Weights of a small transformer language model: attention and MLP in parallel.
MLP neurons of a small language model. Each row is named by its layer, matrix (up: input weights) and neuron, and shows model dimensions 304-367. Each number is 50 + 12 x the weight over its row's rms, rounded and kept within 0 to 99.
After each neuron's rows, "fires after" lists the tokens most often just before its 100 highest values on Wikipedia text that the model never trained on.

L6.up1962:25 74 58 38 33 28 65 46 51 46 50 57 72 47 46 31 66 44 40 71 45 47 50 30 54 26 67 50 65 54 73 76 63 53 40 51 38 53 53 35 51 36 46 45 46 36 45 55 39 37 52 58 36 51 70 34 53 51 24 45 26 48 41 48
fires after: " Women", " Men", " G", "G", "Men", " Am"

L3.up1917:52 47 49 62 64 34 26 33 64 36 41 36 57 71 60 67 48 34 27 51 59 47 38 51 46 69 40 55 82 20 66 46 66 40 56 63 59 51 41 44 56 47 34 53 44 66 36 33 57 63 43 32 64 32 50 61 47 37 46 44 65 37 49 34
fires after: " in", " In", "0", " a", "s", " |"

L3.up1863:40 52 38 31 56 51 83 54 56 68 39 49 43 39 63 50 58 55 51 41 57 58 51 49 55 75 49 36 69 51 42 63 38 49 58 54 33 54 51 52 27 53 57 51 78 51 38 57 33 57 67 44 38 51 56 54 45 44 49 34 47 45 36 67
fires after: "1", "2", " "

L6.up704:44 56 41 43 69 25 71 64 57 54 43 62 70 48 51 47 48 53 58 38 34 58 49 66 54 45 59 37 58 50 50 33 45 51 54 47 46 58 47 25 47 40 36 23 60 48 46 38 75 71 38 38 42 37 41 40 44 52 37 62 45 63 60 71
fires after: "–", "0", " Championships", "9"

L6.up836:35 44 70 55 39 49 48 49 53 60 45 60 52 60 55 53 46 47 33 42 37 46 56 75 45 47 48 65 56 53 42 48 65 59 39 56 45 65 09 38 28 59 56 64 49 82 51 41 61 39 43 48 65 57 52 48 51 58 59 37 44 56 46 49
fires after: "0", "-", " de", " De", "hra", "e"

L6.up1446:46 67 68 48 64 24 80 34 49 44 61 49 44 51 54 32 45 51 66 59 48 56 53 51 45 28 76 51 57 32 72 75 49 51 41 59 51 38 31 46 26 62 44 27 42 73 49 50 63 25 68 54 38 47 62 40 49 51 53 67 59 45 36 63
fires after: " ", ",", "1"

L3.up849:32 74 69 41 32 74 44 40 37 45 42 62 37 55 62 33 51 53 36 39 55 55 42 65 57 53 69 52 39 57 52 46 40 50 50 56 56 58 40 27 34 64 48 75 56 49 31 59 50 38 63 40 43 64 38 56 26 43 35 37 51 59 41 55
fires after: " "

L3.up1751:44 57 51 45 58 24 58 37 36 61 59 62 57 42 39 75 50 31 64 55 22 37 86 69 30 33 42 43 53 43 41 48 43 63 42 56 50 69 42 32 44 63 63 47 55 75 47 57 39 65 38 45 61 54 57 43 42 54 54 66 55 74 50 51
fires after: "\n", " released", "|"

L6.up193:31 54 50 41 35 50 59 13 50 49 46 59 43 61 66 51 44 48 51 43 77 55 52 55 43 25 40 26 44 61 43 59 62 48 29 57 51 61 30 38 41 40 29 42 86 60 48 57 74 34 51 56 14 31 44 73 39 56 48 53 55 54 48 43
fires after: "–", " in", " In", ":", "|"

L3.up1502:45 73 46 55 49 56 55 29 84 54 63 66 59 65 59 71 42 50 54 60 59 59 45 46 47 47 53 50 42 49 58 39 40 32 45 53 60 55 38 46 62 52 46 30 52 54 17 66 54 50 49 28 51 48 46 59 27 48 64 54 74 57 58 37
fires after: "s", "ru", "ni"

L3.up1358:38 77 40 21 43 62 46 40 52 54 72 58 40 61 67 65 60 52 58 54 48 57 57 54 46 46 35 39 87 61 51 43 66 63 39 41 36 58 33 43 59 69 46 47 48 68 59 69 65 64 32 47 50 35 41 98 25 51 44 70 62 56 62 72
fires after: " the", " The", "The"

L3.up1713:50 56 45 50 45 55 42 44 63 82 41 49 53 48 46 51 60 51 40 77 62 58 26 59 52 64 45 28 51 50 37 56 64 50 57 37 42 49 31 71 47 51 51 51 54 42 50 40 52 36 31 40 50 51 81 64 23 58 42 35 48 33 52 67
fires after: " was", " to", " one", " are", " were", " is"

L3.up1730:27 53 73 34 46 35 40 41 48 38 38 54 63 50 51 52 54 45 46 54 62 55 66 48 47 38 61 73 51 42 31 63 61 53 32 49 69 63 46 53 44 60 58 44 51 73 64 51 35 59 33 64 64 26 58 55 51 39 57 46 50 64 54 20
fires after: "0", " Ho", " |", " Se", "9", "1"

L6.up1748:70 56 46 40 45 20 69 37 64 72 53 61 44 43 34 40 70 46 59 70 33 70 79 48 51 44 71 60 66 38 50 59 47 57 51 59 40 75 37 41 48 49 48 51 48 61 44 49 53 49 55 46 63 34 58 42 31 63 49 47 45 59 57 55
fires after: " ", " |"

L3.up1342:56 44 52 61 49 61 67 46 59 61 41 55 37 52 75 55 62 40 49 53 45 40 60 44 48 58 29 62 43 59 51 36 37 53 45 73 41 34 44 45 57 64 40 62 57 36 45 46 38 57 45 40 50 47 81 57 52 73 51 58 44 40 74 54
fires after: "s", " Al", " S", " All", " had", " D"

L3.up1953:33 47 55 33 42 49 44 79 48 58 51 35 49 47 73 55 40 43 47 62 38 53 78 59 51 55 70 32 59 45 39 73 32 58 66 49 44 31 48 50 41 55 46 29 68 73 43 52 27 51 53 76 45 43 56 44 38 40 46 32 52 31 66 45
fires after: " =", " was", "manufacture", "\n", "=="

L3.up1929:47 66 59 32 39 36 38 71 15 45 38 39 29 62 47 59 65 36 43 49 51 69 62 44 35 61 62 72 58 47 56 56 55 53 31 42 56 55 43 46 56 48 37 43 46 73 60 55 63 64 44 57 37 60 60 51 38 55 49 49 53 20 26 51
fires after: " G", " St", " as", " De", "G", " ("

L6.up1898:48 40 39 62 64 36 64 58 51 63 32 66 58 55 50 58 51 65 64 46 63 35 50 52 49 48 64 41 69 42 65 63 50 58 54 44 35 80 33 47 46 64 43 62 36 41 33 44 46 48 49 38 40 53 46 68 42 46 49 52 43 54 54 31
fires after: " ", "/", " Fe", ".", " E"

L6.up1130:37 57 40 44 49 52 65 41 63 26 25 58 52 46 66 63 75 46 77 43 66 42 60 53 32 70 42 35 32 30 44 41 64 50 31 49 38 58 45 85 60 61 67 57 49 48 42 40 43 63 57 24 44 56 49 53 33 38 47 58 45 46 59 40
fires after: "s", " S", " D", "d", "ens"

L3.up1349:49 46 65 64 31 55 34 51 47 49 35 59 51 46 50 69 64 54 41 51 77 39 58 75 40 62 45 39 58 52 51 83 42 49 30 57 44 53 42 55 35 47 54 41 50 49 45 44 50 65 60 30 71 44 42 55 34 54 47 58 54 62 67 67
fires after: " the", " W", " on", " in"

L6.up852:49 75 23 62 55 53 69 61 47 70 42 46 38 42 40 56 63 47 46 44 35 30 50 55 38 32 44 53 74 55 78 56 57 37 42 57 55 66 53 56 54 41 47 52 41 67 45 48 52 65 61 52 37 25 59 68 46 50 46 43 43 63 48 73
fires after: "s", "0", "la", "res", "ul", " Re"

L3.up1584:56 87 39 40 43 29 46 42 39 36 39 25 48 95 49 37 82 40 58 63 50 52 51 34 41 50 59 51 56 43 65 60 53 57 48 49 44 57 35 68 45 57 63 53 51 42 56 56 70 40 47 50 38 50 53 68 37 46 32 55 59 64 54 52
fires after: " the", " The", "G", " Ma", " P", " G"

L6.up507:31 57 31 63 27 42 48 44 34 51 53 52 45 58 56 44 48 46 56 58 62 55 34 54 56 54 43 68 67 32 48 50 35 56 37 54 51 44 37 26 39 46 52 54 54 42 59 50 66 51 49 42 54 38 63 68 54 56 49 54 37 51 62 50
fires after: " ", "fo", "\n", " ISBN"

L3.up810:48 57 48 31 65 42 54 40 64 46 60 70 50 50 59 50 65 55 59 46 71 41 39 46 24 36 42 41 49 49 30 30 56 81 36 40 34 60 67 52 59 43 53 56 55 35 50 49 42 81 32 19 40 35 69 76 42 39 53 54 33 11 43 53
fires after: "s", " S", " B", " D", "S"

L3.up459:39 54 73 36 55 74 41 38 60 77 45 35 69 42 49 45 63 52 45 58 43 80 29 47 49 54 57 26 72 43 53 64 62 80 48 64 36 68 55 53 43 42 46 59 69 55 49 28 24 57 58 50 42 56 53 67 46 62 51 49 62 41 50 46
fires after: " a", " the", " is", " in", " In", " was"

L6.up1261:48 60 40 54 44 58 47 44 37 48 24 53 57 53 36 54 44 54 49 63 56 46 63 65 23 55 62 37 45 38 53 48 48 64 33 40 55 61 42 58 45 65 54 37 54 64 57 54 58 49 49 60 53 43 66 75 35 73 54 44 50 48 60 33
fires after: " |", " his", " and", ":", " the", "|"

L6.up1974:22 41 78 53 25 29 42 45 38 41 16 45 40 30 60 47 41 49 53 59 59 54 50 51 58 36 57 42 61 58 40 64 58 45 57 68 52 57 33 41 29 44 62 51 59 46 60 44 34 31 42 51 66 51 61 46 51 54 44 47 46 60 65 38
fires after: " ", " in", " and", " En"

L6.up351:33 46 50 41 36 57 18 33 60 56 58 39 46 63 58 57 70 70 42 49 57 49 60 48 46 40 41 50 55 65 22 43 25 50 42 58 51 44 47 22 47 44 39 40 53 45 55 63 63 64 56 54 46 38 53 74 41 41 39 46 57 57 42 43
fires after: "s", ":", ",", " life"

L3.up1445:54 62 50 44 28 27 62 61 30 61 36 34 25 57 45 28 56 45 52 62 70 58 41 52 41 71 80 78 53 53 68 38 58 43 23 59 40 63 36 45 47 48 47 45 38 35 54 38 69 65 51 44 61 48 43 48 60 52 48 46 54 43 50 64
fires after: " the", " The", " B", "The", " b", " a"

L6.up1419:37 71 14 46 53 57 72 34 70 53 34 33 54 66 58 71 55 69 40 45 47 46 35 52 35 56 40 47 57 65 62 66 61 57 35 49 44 70 53 43 64 72 60 49 33 57 26 59 65 51 66 58 43 57 74 36 55 36 56 48 51 42 58 38
fires after: "0", "9", "8"

L6.up1476:74 63 49 40 37 56 75 41 38 60 39 63 49 70 32 48 67 47 34 58 57 49 57 62 09 46 49 54 55 62 59 60 58 62 40 52 41 70 44 36 39 36 46 35 42 40 57 42 60 50 36 53 76 42 51 56 48 50 52 53 54 64 50 57
fires after: " the", " ", " a"

L6.up1120:45 42 38 48 56 58 44 39 61 42 67 50 45 57 57 67 55 53 39 64 56 56 46 55 46 54 56 61 80 27 55 46 58 48 46 59 53 55 60 42 62 42 65 35 70 54 55 76 73 50 85 44 46 28 63 62 60 63 30 34 63 65 44 48
fires after: ",", "y", "0"

L3.up1591:46 33 43 44 53 31 75 57 46 53 39 48 47 63 57 47 72 65 50 58 61 41 63 38 29 44 48 55 45 52 23 52 43 40 54 69 35 52 56 47 50 52 40 46 55 47 58 28 52 55 51 43 45 51 74 49 24 26 44 30 45 45 76 37
fires after: "==", "\n", "0", "===", "1", " =="

L3.up25:46 65 56 34 25 42 63 22 61 61 62 43 55 48 30 50 50 21 35 33 59 33 48 47 50 70 55 38 51 77 48 36 57 46 54 61 43 53 62 41 67 49 35 33 57 85 45 55 53 38 78 36 64 46 54 74 34 51 41 44 63 49 42 48
fires after: " the", " a", " in", "s", ","

L3.up698:37 40 50 43 62 28 55 39 57 73 41 51 35 61 69 40 53 30 51 59 55 68 51 78 35 55 62 41 64 67 52 43 53 36 29 77 53 61 28 58 56 59 61 51 34 46 37 56 52 57 47 47 47 39 43 44 58 41 40 51 48 22 47 28
fires after: " ", " |"

L3.up1563:22 65 59 46 63 47 73 53 49 62 52 49 57 48 60 44 44 38 62 56 45 65 64 43 35 63 43 57 67 38 40 54 66 47 58 55 45 48 55 60 46 48 65 56 65 73 53 58 41 85 48 51 48 45 65 47 44 37 50 60 60 88 54 55
fires after: "\n"

L6.up1490:43 45 57 52 27 36 53 46 48 60 53 65 57 33 31 61 44 49 48 57 45 64 52 41 31 34 45 46 53 66 59 49 64 66 51 44 27 47 35 38 49 66 52 58 64 47 37 49 46 44 43 36 63 56 40 64 31 41 56 35 35 56 77 74
fires after: " ", " \""

L6.up1445:27 46 75 51 66 47 54 54 61 42 63 52 38 59 61 47 57 37 34 40 57 49 63 32 53 49 44 72 42 41 35 57 55 75 44 52 59 83 40 71 63 41 46 61 42 47 57 56 51 38 34 46 61 40 52 63 55 81 35 44 41 73 47 59
fires after: "9", " Di"

L3.up1199:55 54 53 51 70 59 63 59 54 39 57 68 48 40 44 46 41 46 37 41 40 61 69 53 65 56 40 39 67 64 49 60 62 54 50 48 44 74 40 47 56 59 52 26 40 38 50 69 52 52 56 56 62 46 63 45 53 54 63 32 52 37 38 55
fires after: "In", "1", " In", "band"

L6.up1466:43 49 40 42 58 62 38 50 42 50 36 58 34 58 54 62 44 44 40 42 69 20 41 61 61 45 31 55 32 33 58 65 60 52 57 70 45 54 24 30 37 46 60 46 50 36 31 54 49 49 65 19 62 57 48 51 38 56 63 48 47 41 57 60
fires after: " |", ";", " ", "/", ":", "1"

L6.up201:42 55 35 55 57 51 68 38 47 57 44 33 58 58 31 74 69 41 67 45 42 44 51 42 47 45 57 29 53 32 25 46 42 77 56 62 51 53 65 42 30 35 46 82 64 42 47 39 67 49 54 50 57 35 65 43 55 68 36 30 51 61 54 53
fires after: "0", "9", "8"

L6.up585:42 52 52 51 44 32 60 39 53 68 62 72 67 62 40 56 49 49 61 55 54 58 48 34 36 46 46 50 69 52 55 57 62 58 52 33 46 46 23 34 48 24 41 58 73 25 37 63 26 36 60 36 48 35 47 35 31 43 36 48 39 65 58 59
fires after: " ", "1", " Min"

L6.up1870:50 26 30 42 54 44 62 60 66 45 60 33 28 34 57 60 72 25 51 29 55 35 47 37 50 61 40 41 56 69 44 45 40 46 41 50 50 36 57 37 56 55 59 60 68 46 50 40 57 19 72 70 51 46 62 51 52 42 49 41 53 54 38 61
fires after: "\n", "1", ",", " in"

L3.up414:56 48 77 49 45 36 38 49 67 21 39 65 51 61 56 54 60 42 59 73 53 75 38 63 32 50 50 63 49 49 66 50 61 58 23 58 42 63 39 59 62 58 52 37 45 53 48 27 55 42 58 42 44 26 63 57 43 32 52 43 37 49 50 33
fires after: " to", " would", " ", " not"

L6.up1594:52 57 45 56 66 41 65 33 53 39 51 17 59 41 54 36 34 48 52 34 50 70 67 40 41 41 68 39 46 42 50 41 60 46 43 61 40 42 53 57 47 59 57 54 61 59 41 61 49 68 44 68 33 54 78 35 27 39 54 59 51 46 66 57
fires after: "9", "n", " design", "k", "min"

L6.up1186:32 41 56 43 41 60 35 54 31 48 31 31 51 36 18 49 43 50 44 55 37 49 54 34 55 53 60 31 63 52 39 64 70 36 28 61 50 47 47 43 35 61 46 47 58 43 46 58 28 62 53 52 49 46 45 57 26 43 46 48 60 41 27 66
fires after: "1", " the", "4", "9", "7", "iz"

L3.up1167:47 59 29 47 61 71 52 48 73 44 56 63 46 56 48 44 60 68 35 47 71 54 58 60 36 37 42 38 45 42 51 71 56 70 53 68 25 61 46 73 34 45 61 44 70 42 26 45 39 57 48 39 48 61 60 86 38 67 55 65 41 34 76 58
fires after: "s", " J", "d", "ak", "ad", " D"

L6.up11:61 67 50 62 62 31 53 36 52 59 71 56 59 51 48 62 57 53 38 47 58 31 52 50 50 63 54 40 52 41 42 60 54 39 53 35 44 50 53 54 55 66 32 55 50 52 51 48 53 48 53 49 11 34 51 33 36 33 60 53 36 58 41 56
fires after: "9", " Ba"

L3.up982:35 46 59 56 38 46 51 27 30 47 54 69 62 40 54 51 46 33 56 42 59 48 55 56 47 54 31 65 82 38 47 65 50 73 45 67 59 59 33 36 57 52 37 37 40 65 54 23 70 55 36 51 42 32 63 85 46 39 30 40 64 55 41 17
fires after: " ", "vo", " ex"

L3.up1865:38 47 34 27 75 40 60 38 54 81 34 60 28 71 45 54 67 38 14 58 72 68 43 47 14 57 60 60 70 35 69 58 56 41 38 56 34 65 34 47 47 41 76 37 57 39 48 45 49 54 50 59 38 33 48 55 45 26 59 39 63 41 53 60
fires after: ".", ",", " G", " No", " that", "\n"

L6.up1149:59 46 39 39 52 52 51 39 55 32 38 45 46 60 41 51 69 40 31 47 46 45 54 59 37 47 56 48 63 46 32 45 42 49 51 59 53 74 44 60 52 56 30 60 56 47 58 50 55 59 62 36 24 38 66 55 29 52 67 52 50 60 76 46
fires after: "s", "0", " S", "op"

L3.up1356:49 41 51 37 44 58 57 57 27 40 28 62 57 42 39 49 47 60 52 58 72 57 55 39 55 60 46 79 45 34 54 50 54 55 52 49 46 53 47 39 52 68 56 28 42 57 57 45 38 44 60 53 62 48 46 40 45 25 32 21 40 67 55 40
fires after: "1", " ", "berg", " (", "9"

L6.up1937:65 56 37 35 39 67 65 47 62 51 38 67 57 52 52 54 56 30 52 59 40 63 57 47 35 47 61 34 66 35 56 65 61 51 43 61 37 41 49 50 51 55 55 56 53 49 25 57 74 31 46 47 34 50 51 36 54 51 46 35 54 46 50 50
fires after: "|", " Al", "|---|---|", "|---|", "==="

L3.up223:32 57 44 38 34 40 69 50 70 43 50 49 57 67 44 73 51 54 28 58 54 53 49 46 59 58 40 44 85 39 48 69 60 46 37 45 59 62 50 62 25 52 49 58 72 58 61 78 57 52 62 41 51 29 49 42 51 69 43 63 74 50 44 55
fires after: " ", "1", " in", " the", " In"

L6.up140:42 40 59 28 43 47 23 53 57 60 55 45 35 60 55 61 58 36 60 43 60 53 43 61 53 40 68 44 58 51 44 54 43 48 66 33 51 43 45 69 50 55 48 61 67 61 50 61 60 66 58 40 47 34 78 65 46 45 52 56 61 64 48 59
fires after: "0"

L3.up1950:32 48 60 55 37 54 61 47 40 77 42 48 43 56 39 57 45 62 44 57 31 53 54 58 47 37 54 67 72 57 51 58 34 64 56 47 54 74 55 53 32 75 67 35 48 74 63 69 54 51 61 45 26 45 66 74 40 54 55 59 49 43 45 55
fires after: " in", " the", " In", " due", "In"

L3.up1255:55 52 38 63 35 49 74 53 47 47 45 30 48 40 48 53 72 58 60 68 69 49 50 56 64 30 71 44 48 42 50 36 40 56 42 42 50 54 56 45 29 60 67 45 62 37 12 55 52 85 64 80 63 57 41 50 45 62 46 25 40 45 27 60
fires after: " ", ",", "0", "1", " the", "."

L6.up1583:50 61 33 42 29 43 57 18 47 52 45 48 52 47 41 49 37 53 43 57 49 49 65 50 63 70 56 47 51 48 48 56 32 41 33 33 48 53 30 51 49 49 32 69 42 42 47 53 59 50 52 52 43 22 48 41 60 46 40 36 60 80 49 77
fires after: "9", " Li", " Ri", "ju"

L3.up100:41 73 27 31 26 54 69 42 26 42 35 65 38 44 44 36 55 53 35 63 70 59 46 46 51 85 56 52 21 57 49 58 35 45 34 42 48 54 16 56 34 59 49 55 45 59 57 41 59 62 36 42 75 53 30 58 51 51 56 53 73 50 58 40
fires after: " the", " that", " and", " ", "vi"

L6.up1101:50 43 59 45 54 47 62 33 49 59 16 48 61 69 68 45 62 49 69 63 63 54 56 51 49 58 35 62 56 60 40 64 52 59 38 50 47 66 31 58 36 55 51 68 59 77 32 59 63 50 48 44 53 30 67 54 38 45 64 32 44 43 33 42
fires after: "9", "s", "or", "y"

L6.up262:25 48 43 31 50 30 45 28 47 62 53 49 37 56 47 34 59 53 48 36 44 38 50 58 53 48 41 56 39 41 54 44 39 56 57 51 55 59 52 37 66 47 46 76 56 43 22 57 41 49 57 55 24 41 56 62 48 36 52 43 48 43 69 25
fires after: "s", "ac", "\n", " Sh"

L3.up1447:44 40 40 43 31 69 79 42 47 52 63 31 54 59 54 49 60 27 21 43 75 36 59 57 32 67 65 40 67 39 21 95 55 50 28 48 52 46 40 71 33 52 41 60 48 47 42 40 40 53 50 46 63 59 48 59 49 42 67 57 39 40 45 66
fires after: " D", " L", "d", "er", "G"

L3.up636:38 64 62 61 58 23 58 37 52 62 59 59 23 56 50 57 68 52 50 38 50 35 38 71 39 48 54 53 60 40 36 34 84 24 47 74 38 53 58 45 48 61 49 44 67 56 34 55 40 58 60 36 63 58 55 47 48 61 60 64 43 39 51 53
fires after: "s", " |", "S", " S", "os", " has"

L6.up425:61 69 41 43 64 53 56 49 71 61 39 62 63 30 38 40 63 57 58 46 74 53 53 67 59 56 05 58 30 34 46 50 48 39 38 56 63 33 57 48 39 52 60 57 58 60 35 68 51 77 45 27 33 60 60 32 36 29 37 58 21 43 66 32
fires after: "s", " Sand", "ax", "ac", "3", " Sal"

L6.up1310:33 67 49 51 23 53 43 47 50 43 47 47 31 49 52 67 44 46 40 54 58 44 65 48 63 28 68 55 33 45 70 58 54 37 54 53 41 32 43 41 33 43 53 54 52 51 48 50 36 49 53 33 58 50 46 58 68 39 61 35 39 34 44 27
fires after: "1", "2", "3", "ig", "5"

L3.up1657:60 48 54 30 51 28 47 58 37 39 30 49 58 64 47 53 32 35 39 50 53 35 64 42 49 39 78 54 64 61 54 53 55 71 47 51 40 64 40 42 43 40 45 42 36 66 51 49 28 47 62 60 59 39 71 62 38 43 63 34 48 54 56 38
fires after: " ", "1", "\n", "In", " In"

L6.up1666:35 53 55 35 50 48 40 52 45 60 52 33 53 65 64 51 50 41 45 54 63 56 41 29 37 39 56 56 61 52 50 57 27 48 25 41 60 59 52 50 47 67 36 66 47 54 27 59 35 51 60 49 51 42 36 56 44 43 26 62 56 25 38 71
fires after: "\n", " the", "ly"

L3.up972:45 53 50 48 43 58 45 47 58 50 44 58 56 47 49 72 55 30 54 61 38 80 64 48 45 43 57 43 55 41 71 41 53 54 33 49 35 58 38 32 32 56 53 47 49 54 35 46 57 75 57 56 58 56 53 50 58 36 31 32 54 66 47 28
fires after: "0", "1", "5", "4", " Nov"

L6.up886:46 58 36 55 38 57 56 31 49 40 61 78 38 76 65 31 58 73 46 41 40 43 63 64 55 55 52 70 56 42 41 38 69 70 42 61 52 49 27 41 29 46 35 71 48 51 35 56 40 34 33 45 62 34 56 54 43 45 55 56 56 54 61 49
fires after: " Al", "al", "Al"

L3.up1140:57 37 68 58 43 59 46 32 58 62 42 57 63 50 61 52 63 45 45 66 46 61 24 57 13 39 65 70 53 71 67 63 49 29 36 45 40 55 34 51 36 62 52 30 68 54 56 60 49 42 56 38 41 49 41 79 38 45 30 48 65 60 83 21
fires after: "s", " the", "S", " a", "c", "res"

L6.up771:62 52 34 54 32 75 68 50 54 53 42 76 43 65 47 64 36 67 52 25 55 53 46 52 42 74 25 51 48 41 38 70 63 50 54 61 37 45 51 50 37 49 57 46 61 56 36 43 52 49 51 36 67 43 62 73 63 46 59 29 71 37 62 34
fires after: ")", " in", "el", " En", "8", "ed"

L3.up1831:58 53 66 48 49 49 37 53 16 70 55 40 57 35 59 60 64 64 47 41 68 58 47 40 52 60 54 41 54 62 69 69 62 51 26 64 50 64 38 57 54 47 45 32 56 57 34 31 41 55 62 37 41 43 64 64 62 58 42 39 48 49 40 45
fires after: "1", "2", " and", " well", " Re"

L6.up1216:48 58 61 39 44 38 56 33 35 35 64 41 50 49 78 52 54 35 51 51 65 44 56 43 71 41 74 62 48 63 38 62 70 47 49 32 41 66 46 40 56 45 51 53 42 51 52 53 67 54 43 41 52 28 59 71 57 40 43 53 47 63 44 30
fires after: "1", "8", "9", "0", "2", ","

L6.up1825:39 70 49 72 60 33 49 52 57 38 56 53 54 57 47 43 63 23 41 40 50 62 51 52 39 56 39 58 73 54 57 21 59 40 34 66 38 63 33 49 49 60 49 41 43 55 51 76 56 52 71 22 53 63 60 41 45 45 29 65 42 54 77 36
fires after: " ", "°", "\n", "e", "–", "ius"

L6.up1723:58 49 70 38 41 35 52 22 41 45 44 44 46 51 65 43 56 42 55 34 31 50 49 35 53 52 51 42 49 53 34 37 48 54 54 54 45 68 29 50 49 38 46 71 45 31 40 53 52 30 49 57 61 43 51 81 43 53 59 52 42 64 67 39
fires after: "9", "0", " ", " and", "8", ","

L3.up1524:70 52 48 66 45 67 30 41 49 59 49 51 51 31 56 56 47 54 43 46 48 65 48 53 53 51 48 54 74 56 40 56 52 51 39 61 46 65 43 48 52 55 58 68 59 50 52 35 58 40 68 37 64 36 68 53 41 41 34 51 41 48 53 57
fires after: "0", "9"

L6.up229:29 68 48 48 44 56 60 24 39 42 47 36 37 55 61 59 81 74 37 52 43 47 56 66 51 36 53 39 76 42 77 49 66 60 51 57 54 41 21 59 67 64 43 40 66 48 47 59 45 72 53 39 26 55 67 54 37 57 70 49 61 55 50 46
fires after: "0", "s", " National", "a"

L6.up1315:48 47 54 76 51 79 38 49 48 69 34 56 48 48 39 60 80 67 42 51 32 44 44 46 31 62 32 34 51 50 48 43 42 52 59 68 66 60 47 60 33 50 51 67 29 58 34 43 39 42 54 42 64 62 52 47 37 44 52 59 44 52 52 76
fires after: "3", "0", "5", "2", " P", " |"

L3.up112:56 45 59 31 37 58 69 31 42 59 57 50 48 54 69 61 56 79 51 52 98 45 57 53 35 35 42 41 66 64 51 28 50 35 51 64 46 56 46 50 46 68 50 42 50 65 26 75 42 60 40 45 66 27 40 62 38 57 43 51 50 46 47 53
fires after: "s", " ", "3", "°", "es"

L3.up968:45 55 49 53 54 43 50 55 43 66 30 40 41 55 46 47 43 41 47 35 37 31 55 60 43 64 72 66 73 52 34 54 33 77 65 55 50 64 43 49 38 53 54 45 55 65 35 31 72 70 55 60 53 52 62 69 33 52 57 36 63 29 30 41
fires after: " the", " ", "-", " The", " A"